config = dict(
    num_hidden_layers=12,
    hidden_size=576,
    num_attention_heads=14,
    num_key_value_heads=14,
    head_dim=64,
    intermediate_size=1536,
    vocab_size=12477,
    hidden_act='swiglu',
    norm='rmsnorm',
    norm_place='pre',
    norm_eps=1e-05,
    positions='rope',
    rope_theta=10000.0,
    rope_fraction=1.0,
    qk_norm=False,
    attn_scale=0.125,
    bias='none',
    tie_word_embeddings=False,
    parallel_block=False,
    init='uniform',
    init_std_qkv=0.0242,
    init_std_o=0.0,
    init_std_up=0.0242,
    init_std_down=0.0,
    optimizer='adamw',
    learning_rate=0.00083,
    beta1=0.9,
    beta2=0.98,
    weight_decay=0.24,
    lr_head=0.00807,
    warmup_steps=329,
    schedule='wsd',
    decay_fraction=1.0,
    decay_shape='linear',
    final_lr_fraction=0.1,
    batch_tokens=131072,
    max_seq_len=2048,
    doc_mask=True,
    train_tokens=1078000000,
    max_steps=8225,
    dataset='wikipedia_en',
)
MLP neurons of a small language model. Each row is named by its layer, matrix (gate and up: input weights) and neuron, and shows model dimensions 384-575. Each number is 128 + 24 x the weight over its row's rms, rounded and kept within 0 to 255. Numbers have three digits each. A neuron's up and down rows have the sign that makes its largest values positive.
A block is one neuron, or neurons of one layer that tend to fire together. Before each block is what it responds to, as a language model described it from the Wikipedia text at the highest values.

Responds to: Final digits of quantities
L7.gate177:128120146186147158106089105118117095086115114144104119133087135126111121089094112117107121144135134166110119096156125129117100117110122141112138122119149177133145132113099153140090158107129145136111106185147085083114157109176146140142136106192113136097095112122078122108156127105157167129124107081122109150109131156184113109125146126112141104114107058143119120083127125102150129177124104131097125142106147098134144122153098094082060154101132130150134121159138132139119095153146097150122071161080136150148115092168142184143125109128149119096151109096145085157126127161146106164
L7.up177:121152151111167136137175097104092121117145127165107075159132123159128139107128169144097078155167125136107131118142140108110153115106103126097095099114167157152120104137157153188097153098146133111103102141155098094124164176153176155159154104162098107154116094131075115151091120137135146158137168107081098118183153126153106154092143119167102131119075106137094088118156147130151158139144072113161099090103121116149134118098108115135127160098115125152130112129118073107145147133205159098164112138107153123136132142145119094157129137108121124182174134096160157135071104136164138126
L7.gate748:150103142159158112184114145133167158121140130087129109141085074157150105109136108115058124125088118138127102100172111113105120186132112161165162077109133141147123098103147144125123166139097107118146144146195116118101143119147180172108147094108118102143139131117075141157164143127135130143106115105126148112117087139147136123177117161126120105107118161181116118143151111115167159138163121100132142116143089122139082143120139108129104084157121111160139130138112157156106117138110092101130096168130147119121171135146131092122104112132084150141155115130117139132140128151150130124
L7.up748:143077146132160154179142160108099102119123123112142098148137120150107128137140096155153115082085102129100101126137100121121102142187133094140191149108141123128128077138140109145083122123109067113142158133196127111106100120173153117118112123113180138150127105122108123143139099114120149152118150166123155110128103171151122162113161091151098120120116148166108130151142109114128115172112110099113159107118121141185116104135105112087136158113103125164092113144124135133131136132093157082149123139128091155131115125106175126161096099128109137179132109157127184152141154130166125133
L7.gate924:115111143129135112138119117132130153125073089097129105118096116144114119110135105141069116127172138163150157159114067117175131140138105128139107074136119112122154135111149132148119145106115139138076122078102125059104142151115090123134103096130156091154089121115119125144099113145103127135145089115093128132117131146141096104106128110087174090062083126134122154133122101144137081151174179115101120143135173124147134120145135143137119109150130073155102112132088098149127129080125105131112085173083144119123138117089199188132129132122155103112140126144150130167140100140151156126
L7.up924:111088116113125132129089128086136105117119112123118183160089136156200112139168121068127059145116116162120133182134137144151086143096098143115125092158117113147060141143144128111084131134132176130132113127141136127134126102136153138128109115093119137119146159107137159115097146089133125135161148173120131114104118084144103100147137147137134138136130168158161151140114131146126079094123111107135126108148140128142135143146122135142099106126145161090133134138088099130176133122110120164128104116136145133141143121174138150152141145121120156152165106127128161116111121124111106134
L7.gate1449:087088101170151148131095090157096132129106126121086130131132120164142075148117116140112138127108112139109156122141097130131167143129137099138148139146149166146138128134126132157118158147138095095128130149138108085095120090131126133094109147147147089125145121151073132126153131133115175115168133154073161082150137091159112147111111129110126110153088162125122139131118124090166144162117090145141111099144104155144170122150096103109132146123148145159143132130121161153131094098135098122144142168133098124129135124123144119164096130087131162140185117117156126142092118156104152091
L7.up1449:091096116162114133087089100091105108156149148142105098127105151149135128080108102099095124089116184115069137104084155095115140117091128168157177160132134118107144104105134088131111139118101153178141140114095143121141143120143118130117112120104131154132120179098103132098131098126122130162111150134152126182135154072167123136086124098131135090140107193091130093138107156141151118101152149134127128116109144170110159133141132062137124082101132114110119170135119078105143112063128157182112157109115121149115155130107153174164123130139158108112124149137170106116131151131146119113

Responds to: Word-ending subword pieces
L6.gate36:131087169114203143152138128124138165165142114166145120141105118137111096125122115112122125139110101160101140166110127129119079123146088104129133076146152115147092090128113095156144129091162119138158150141153120068131134116093130126114103110163109098135142114158091109149151139153146143120099132115138116101111078130138106112135182151117126127081137117128129125142140106046160111130122124114133152137112109136136137151141123127162145119167135169121169151117076120149131103152143109114149103126157127111139146156121112132112092101137123113092180118149104090172166146184130162153
L6.up36:149114135105139121157135168160124133123126147103132209137084150124106124122136091117108142113150096120125143138119127109107145149111086133121123113116163114148145118160115099123136102113145124114087145180138162103109138140103134167132130151149070143115140134144122155153147159124149154117133109172142105130119144124097145114154124133133096113156140159151152164148108086133129166093103130148146188129157115128169149175098158169165126087154151129160128180132102149134146075134141088200157093110125133114133151154168147124133095153134141146102124119183108160095102153099138119129
L6.gate222:114105142104163138172175148155073103123149182092141145096106142140098136105132120156151152120127140128140128135126125103110114146109108101147124076104119106117131154168096157144127118117171133123142114116171128136101106140079144121133162133139098125123109160148108126127149132098111145124133127151144111145131124133110160134154140119140098126130156111114051166130114151129102123088137137155139167130110136115164132130099142136141158150134110143150140089165130104162127108135109134131179126168136105115104147166088147151090063114134098157108180115127107112130115158138113146112
L6.up222:152118138133108172101118153132108133119145134123137155095118150092084119131137156165137129166133159158100142092101157114087141120142104136145120076155085161135167130126114122091161105103164135125121097148154123114110134171093132109130137124167094142137137139150145097100106197110148108104141120134111157127089150137123110094142148122085107108099121125128106129096133162142107124173108084128151136127090137128155137149118111093111146148119136165089159119169162102125147134153131082142165143166165140165101132172126143153192123132159111127106152119143091140159112179126137140137

Responds to: Numeral endings; township words
L5.gate13:131099138164117138157130160116119129145123124158108151131171133134160132090110134095109184113086119094115118081118152101139161165100138156113159114166106125100164127110118087160128142140150128113145145114133143102147133106107118137099104101117102123109142103144077105107129173092112141143104128175133140152106141133180148075173158115137128153134132132109127125108122089116130136117186135128134118123107122106114116123153119153102109071147162117143164133134163117161167132142128143161161134131096123169120174145138105141139070135132119142108124111135105150146125068133111144131
L5.up13:148085137121135098150169106100099163160117118132102169144151139147133177120141109105141144099120091131117145091133102129154145153103142135122137092142151075085181101121142088158119080155135150111166108141120125131139110113136113112128140117113074102138134150127122141075136121123132118151129109156140147092171110173188108123147179116143104112141123125086145130096094097133130104092151169125112110128090136113167112126121112103114141075117157118156138107143083136067129141105125166185165144172115141168136155154127143105144098134150116128127119151164101143151130095114129114108
L5.gate34:134169131127109135160157118094152143084159091106127144108123101118147144167103171120100067154110123095115103117185152155198170172105118161111105120150100117183112158129072125077166137148116132103142091150118138115105125106126130154119133151117086114117125122102129120118108127156096075110132053123124130120167126153127179128099107142153116112104122144079131109139126088149082158139104141150164117131145137114096111138191177097104123103141103096079129060134119140158103127120119125118154150140161118115158083193136162110122095142101131133108177066103115121127136160130099121152
L5.up34:127152136134078199088092135123102163156135154135120128159149126141124177126149130116160133131105066112119142129102144147114141143183155106090153075088113136146122136126124108145058130120124108164111141116148161129107149129165123153099115176125096127124095162119108096131083131091102133145157091145150168145126119094129146101128148132125116146137100134118118135144119151132198110124125068092093123106129105101175124163131083146141123142155093092106107172119109102082119098145135141126173111144078126142121114112124132162154117109125137137102179065153127150140101137160177119163
L5.gate134:107144137161144109125125085108124094071147143162104086137104113172099136107120157127096080132121124116085142106125139114085102114058172150135113150143133133127126120127136128120124120117112122113153163128132126081091179120145164106081113122148127103082133114135134102119104139113169172067142091101130141151142147124136123121162130168165100147150096095172109125163100157127150170099125151135136078154137157119118135113148096144163136118180127130118135117108157147134106139114111074121134111108149093137123124101180133156164109101158121120111065112125162169106094155155142153140
L5.up134:133119168174159111156124131138104158109093157171097116136175126158077108148100142121101074167136132127156157123135114118125107120097170165137118144140132158186129143151132115096139125083141153106140088120152162091100126103172142141118122109133097088109098124105147111148143107124153138131129118115118173124121135118116101137116052125087134132105119056134081119147118121101125166109167129118144135159113150158118156141160151125114124095124148136074142120150181078121126143142147100148167089133114165136143138102136149118097146111131133162122134146110120139112139162150109088135
L5.gate268:134146133159115149127112122129063096140167107145121144130115127145091108086166112119137125136148124083137151110132073164122089105128146157109150127160141116096141049114094141155105117123102149145121132115118146105143147122115143124095129144130149133118136142162139126111125121141149151119144115133087130133125125120078141136147106141137142128102081094110094114099164137143132185153140118116160121129082135153152174152139111157102123085059099116099180104131106115107106149107160113101120115105112141132144091132117154153132148164077168127121154063131122127145109133113171132135
L5.up268:087154126161119123177076203141139103128107123164141090085151162128139133134112115133085098099130115118150145103109122099112163131144104144109162114114114094164085158114091085158150136071095144124090162169058149171111138162180164166132132132138119093117126089121117098103153140143090090134113120112104128116134110103153148109130155131139140125123124136158139123139141139126154165121148167156116139141130113120090135130199133145122119130140191115128121087120117108173092083146119139136110121098124111158108163151148158134172129081117155138171150126120113124074119135114103110144
L5.gate397:110117103154121139128092141100110123162118124109145112089141136144095087114123123144145084085130132086124135111139100142134123120102126136099141145150119094113155132130103167118158117130103151098144144165135131132106139134169103138136152133113133127096148126108126129113119123136157122167107128118117108145130147131126140130160131155155130127120100101142097134161111105122157110078093155057164093146113101110129122141128114135083128091095134121134131120156105088126117133100162111177170123123117069128108114153137143150123112140114137134109129156150110127129141102123124118144
L5.up397:174119161133141149182158090084129119156128128127135176128120130134148146123125122108126133134144054129118133139152126159152130166120162126122120111101152067094153076145094115114096122136121114121107104118148111101107137111108177159112139160142115130163133106113148111109148094126149132144120083127107116168169098168149146127142098106131138123148127108091179107096111101155087134162126118124158102175177132130134121137110151128147119120106159139120111145135129135135177116113152096171124139117164181140131120107121146082097095140106129179122149135139120117171113104149134138107
L5.gate421:046114129179142130156103128150152124143135140123119102156128121081086112141127137095104104082124162185114127136144116141116124152128128101093097118165073185159107133115103139125117125139146122117130120110148115132113137120165126161133107154138112115118117132131106112128110093154122142148133111141117147134124118119134192145102093156133149106084113161132116085139109091094153151179135134137113105100141101113122129123165096117130122112135121132175130115184126130180131112128109091186142131161115109123148065184178110137184079116125123102129159126136107136151138163127147124132
L5.up421:109092105181137159157119095134132145171127088152160129163131133130140126150099068166126125125096134132067092099141140130166148148132146127146172135116110193172091161109111120138083145112160161168169114158123115130127157128128170099115138103112106064105101150129067145129091088114099156119116107132156134112123119136117139139092135111141171077081139133089063130156156146104176115141124133114118124149119158117151168150146114104178091135154142094117130127163098088130115120122123105172122134127096086095129103138125096125093105084118111137117152099103092138165123143163142172123
L5.gate425:109143105164096133154111149138131081130141148142141122115150131140098139153161125128100114091168165167149145099167114094130162152109103171128139149167120139147098127122093123102150124115114125133110107147104124157146170119163153137123099155145164110124141147098176119141130168127110153152092160107110143162099104153106178109120121150134090100142138199114100101108131108120130130103148128137120135089157091140162092119133150160136125175128200121096127141115097121144108129145079104109142140154105120133156164160145136137112113126086178187143089105110102092110135124152118097149
L5.up425:151109146124136128151082164131086160092141150116130180107165151138149185120124120123132163096110121072112128168136090150113154142140120135125151147163128134114131114117123172154121112118092152101147150146120145124113119083104091137094125115156125127102107126106133095083148154117106094124146100152132125134105132123106124095118162139120108109160105139114106124111152100140133111142105154075081077127134108111146136146129144143072152132089115097151103120131118114173117149128137140125161156152103114120105146128113088187112133136083139137097104123124120100151102137175172145134
L5.gate814:127124145112160108118113115081124114127164137138104109115167137141091143161166164143102106114152132150142144105151089155153132129140165123133123115130140109078093110144127092124160152131175107149145123133161124088120129165140121119111102116131116069151146111122102133119140129152096137160138142117132164151125125180116112117148124126157155101121144124146122150105101101121121144135155122139151089127124116135112143139099116105164152079107157157103157126159140177102111104127133080101099104163110137148096136105169120151138084070100143139193110092154095128146136131117158143121
L5.up814:090133143164089108140155068140155174117106073136122111144122117094167134164112085092135111144126189158125095176126150109148076147122159096067131101152124161155112105140124157152108168134133139127130079100101083099099127130098132135141153150121141148150105166125144120139103152161126168098121153121164144106121130110129103132069119162124109125139111163075151079144112155122125107131107120186136154143144100120146129104125161100129107131167131097101188138163118123124172133147122108154163179165100111128102118156092157152090097115105063141123114128107137105125147129129134149096

Responds to: Dates before the year
L7.gate67:132140097142096147127143116090144111141158088096129118141102095128163126151078124131129112116158136149114134159121086147118079109160124163123130160108109127099079174111167139166146143130118156102091099111127110126162119123094121145114093119126143103112111152133101130159121154121121088131130121128127101116178148149079154132126100141106157075140110148125148173098122129131141095131127118083124089116080130114161173152145147114123107143100147141117106103157152187127189118086083104106126126143106121115149100136156152131076124150155136078068163103146111138150147159121155150141
L7.up67:098105148142121147090160166141155118156149113108156074153076133095098134131094144122112133094135137106101101118128120124103131148105160106120082135131113106090158121129092130105138091128150133126166170124142078129125140166117148102161103149092101119119092165098164151123130146134099115105124118139096105102132109185138106106127128159152137111116084120127163088135120155116130124116123135110127156119105129095133129082142132145143112122132129122092160141135144144152153114105149154106117136146119128104129156094116132138116129119162120117115096123143113122116100129115173146142
L7.gate456:139144109163117117168152096073113045182149099121138112105093136119177154137092147159099116157106117162117125141112139102159126123137121139095135112170151140125130124110121131175131132128155132137122181136139131063175098135162116155099130099107133153097106142103117143097091138150104107150094134132161096090153186172098122137152148143156106136138117174127097146102142147073137119126158118117106126148150118096139130128084122140127111160133166137141176133088099165125123135096167188111140137147132166125107106156127140139092113126162110116147134100144136165135151105143130139149
L7.up456:086111080151158059083117148147122096135132129127137152139128160142108175116133095133141080092144140121100143164096110134135095125096080111115087135180138114117076139085106160163123089123118156129130124122141114133099127136114105084102131111098167129143136182141173131162090110136116103131141139127112116106142127133113135131138099153119162156101118150095103151123117154117156142128082150118141162165104112098144117154149120124135134153119077178094164132151170178112128116122176145165121108101110126120135102091133093175111124132128096087124129107169120128099136143119165102120
L7.gate961:068171126145124147127114134133088133128146122112132124148125118152101133151149128088129137126120133100132143162077112180171152125142126137089141129139145121136157123123072119194121149102145173159136118104143139131142149159125113118121146113094123120134141148141116132122113123118114078117087130115123129160163159099142109106113110135118125155134126119094127097126143156123130121143130162083115096115113127136156127172169115101115123130139122179147168133143166181125165139106149104140114146073077120144125124129149092140136112149118118087109128092160137140141140114121134156154
L7.up961:133145103146145134115119128091118109110169132120115098068150146110126160174134127105139151175157114137123105120137154180107157133164112141181118130168128087122149112144145150122178126082138132099146075144179157150114077118092115116113131132156098116118100120159126108159108126119114148149130104122124145135137191154117140107128115145135148126122136130141093140110129152107104097120097113147169137142143143098157151128164141127116143132091101129144120135138135148118132141085135111112130135145130131133139115128174183120112115125155146122120151127151121166123127152106157142131
L7.gate1198:134106113149128121139138119144136158128174127127147112100119154089100146158132133074082132126138155139154121168125090161192076149122099136144106121090100123144169166126160134121147106116138093133130143069134085126168101133101125171102139131136142141113090138136166130136124148144130083093122082161157115123139103139138146149115051126104165134107073115084126138148127113097109126144113135133179144118171103123112153131136113150147097140098098116091146138136129163137148143119160116128142109151133147143125099112139107123125144105120097091110084101130117132117142113150163105101
L7.up1198:116093098153153128123163093136149123116170106118161107121127138132140140095070133171132124101139132107059116133111124122117069163091113152128155119126136134115153156102122120148103103157098130179129148116139120149127117155116081168164107136169114138129126145101094143135116135108154114090113063122153131096105141150123143129125102110153143097138159091118115145118145157119124135109121177112138122114119137128111147142098119105127120180137117141123169141155121129169165144179128095112140122163133139149124138132149093148132142121152132157131116093176138093154214132112142147111

Responds to: Date commas and name-word endings
L5.gate70:128169108140118116122127122123136126130134124136111132154124141136127179149068132142128175160167149096123160134166118126121165151120089119127123109119138135127085162193171142102123135105138117122150118162168150118121131159179111159159100133120157153115164119198146167189118139118133127140125144098163148156121074141142130132088155157157150123142183118114123153132120114083134131120140144143197164125098138153102111124086158113149099131134126134102129196140139214075119158093175136114180102159128158130156123149132115119131162129139155170138133087126135171116123098118084133123
L5.up70:122118128096137122114160096112128101101091128158127140099133134104080146143110113167108129147139129121105117115107159095125166146180124104112102085169158100146102136141123139115099142151175125122172103147162151152106150172103161054154123106110145095130152112130142098177133143088120168132101091121121130118147105131155126139119134175140103142112176142137121153152116084115129139131136137151141157121129113150132115149168148110151150118141160141110142149127129148096154120128095139148136121118107151147114132177135173087108115149103132181173138123149133109146115098119123148132
L5.gate263:103156122141138127107131108113135099140133139121106159108122110137077145151122101092076101164121129096127074130097137150135138165126080120110106128128130103167128114146122147172125137130113107145122090133180097120167134134157131120156111100135093087155117132105110116126143142130148122150165132105107116145149179114130109107114178151125118122114111116072102131155170103081128117134129113106130144109140087076113084159144148105129177088133115132125086120127126100111131116134101153110141121131121167148116112114166162126176116114137151135126156115113153062127127167157132087146
L5.up263:167127131129111118160158169149134120126112112119183141157109149125083155117095103146120062126133121127136101148062179139140166115109155144110145108142154113169106112126107120095148154156164077194115161130128081143138129130157112145101151125103099118138119144135136137142111136100155159094114118124112143095138122099108107125141144088120095169105099140122074095147131108140145097139129131115133155139119149135192137151124078125105161145149153128168139176149177110060130150137116101096135117158123118119092138141145133122134114152162174171128126106122122112154128123106118151091
L5.gate555:125143156150148124174085121159152127123172138141114133095097109088108128138112125115121141137077127125122128095124131130140115158105089141097117118100098125097161073144126107149148159118176099110094119157128143113128164129116130116127131088141121100093162137135142103149125128152157140143091074099135103124094115105188111127131146137136127107126151116124182071146158097141112118117095109165188127087125090120102115142124123121172097101125126126092152122123075093078131104159124129145160122124124129110171168141145119098162133057142144169090156084138156113114082128133101133135
L5.up555:103161119129153101134149155133161121156149101118129114116136108117085157124116122132088153109123096113123120075151123116120153131086131114157139096090081100110118103104109114204132096140158138129085162119181114149123188130200119099133150121091147131124154112104151149139133144118151132157130125127143131142102123126147169128121154103160119107115109104134154135102127121136112149097131124140116093101149089077094097126123113141163121119131123083153121106100110086110097170127136122118135112115136139160123121103129094136141119132144157135157119137148176101125103136106067150156
L5.gate648:158138100135163148150131092116135145165148123110117142171133093109100102158117114092110155139125110082115112086143175119178124144094089098158129127137143104112142140132141127111153119125105109171115113121104094113152149136121146144142118071111107090105156118121135087136146139154108148147165104165131091122122087125132137101156139103138116094155120088106125125123138103075144127125116142124145123140151127082102116130136105143126118103137126132145091144122070138117122144098127138122142147109106106083110106143157147133108129136183136178119094067129101094163108171154154161145
L5.up648:108133128126125136118151129095117135125128113112130144144108145107107157148109126173151101136140121149125068128125113162160113174128146099138100112129137164136104083083125105107104112151115098140079129108144134113151136118145144132158124156090128085122117147131149135147096113144138116137115138132100137133160158112135166133119120098120095094128076117154085136157156109105106139198163132085116094137124083151109077152158112167141139160113131127202124123120152151118136095100145120148128105159127171156115104155123134150093138121145095148142102111117118137138157111104135147117
L5.gate794:101167105127105132130112128109105126127138143191116112139127149108107135134130141128110137145181114150103132130121148144143147127180079195097117120099127126157105123124115133122133172134152125159092126178127126134160179101135140123123153145123114125115141122103117149139131129135090084101134094108132120126147141121124121094115153133159118138115145148125107089140133125121144119138137080112150119128118107122139137117091126112124137161140115155120103136117130107117132097122139094101128106083103161116096149091107144135158122127126124129140169124089146091141090143166128112105
L5.up794:090147101097113165143145178110160154154135124136141139144123178094126113094141145122107136099144136156113083148104124156147174115098104133149111142142122127123088097120143150141161121137169161158093117178110170133122151081100107121120145133135112145145154135116114121169136180114086135080098148151130138097127134094127117096117156129138099151111137120151089136135114184127120136122203113112113124106133080143164136114095131134111150124151133173174116140106136094122096111137131113095159113046122138150148160147085123108121090184098129119151149122128140150117117126118153091096
L5.gate989:134095114125193170172126119117129121122139118114170163125130075143135158172117157139134119125152104134115121145159148131132102120139130094165117096131144101111137162124106157165146121152131144144114151118113119143143137148106127139158131117140147117127076099110129124159153113115154103122082109120142101157118140079107096136172091115110147101124153144122089125148085113116119146140106110111127104122122112125133117153144099117139143138117127115118156085124149169105133127109136134104135132132163115148134138159115162181116132078103142137151173119131100112126139100150068140141
L5.up989:169121125133096122135130150149086111165127188131112119127132140105117113111116080139166122127133136156120137161117114086139146118134103136109115131121158107111097113139123136106146142154162127148086093150176088120159140173096150152114134140131146178126110148131149119146125164096186163116155106161144069121146123109102097123112139106090133122107107136109107126118123159097117140133112080191170180144096153133149130113061157118117126123130160102080122130122161126084116119091094170114171163103103119087099072123129144139095110124143149113123112119130122151132076125098122111150
L5.gate997:125148150105144173129145177120128064070104120132122141106147134145121131072117126126143114139127141191165167132117137090134075140116133137144151125140150101156142118139129146115148162100143148090167108117104115112104120150142111130110136074142134127107116105104116142111141098120168176128118126134110137136102116146160121130083127127126131150136129130104119084124136102152077131149130166101111111159105145078098105190165107139150138149148118146170106119153154110103131151188113167136140137140106103157149104087130135139079099119140163145104100157101117147104114108152111161119
L5.up997:126141110111125104106120131148151083114140133127155109137107144096088167076121167129112136179096157118102159106134139129104103157158128111124132121158148095116137170123090101116115149114101123121133121138120111131145133148129144107116122131124170136101150120123109136131130132131127106114113137147143144110114132126122107149105107111123096137057127117132178078132174120138125124159126143093137125116085042096134136164157115168074108178104119153150113128144147097092146097168149126077161119133178082117136131114134129138120148122102112088097154119119146130086119115147107115139
L5.gate1315:132139122121136147092134075156183125144137130124182115130153118103129134121124111121137148124099132155080137148140076124146131108123105138116134164139085131153118110154109149106152150145155174166117098126120120108107158128099120124108158124079149109141106112140114143143141070155064141150156130157149127097158128118109135142152126114140200090069136138134110137108151130099126125151142120141136121093134147100100114109122119115140143103101123100127117107165122083160150100124086141096117142112115092105168125126117129116125109104113111094119115081124125131129151160139157144149
L5.up1315:133135097137106130089147130146134131119097105096173097113121110100058126121141139120131118118143136124138151135115109101155099098107078129138134144138113152131126113144164124136132132130146159133144135140096094060149170138097112170114136123156200111110134135127127137104084083159106111140126144124123106094155175146130076150135119111111146135110129100127143119119133147123146121151138143120088125118098191098101143129147164103134108128158130131101154109135139112145131100124127136068133189095123089115139152140102099132089115133123048128109129113161118142109097129127126112166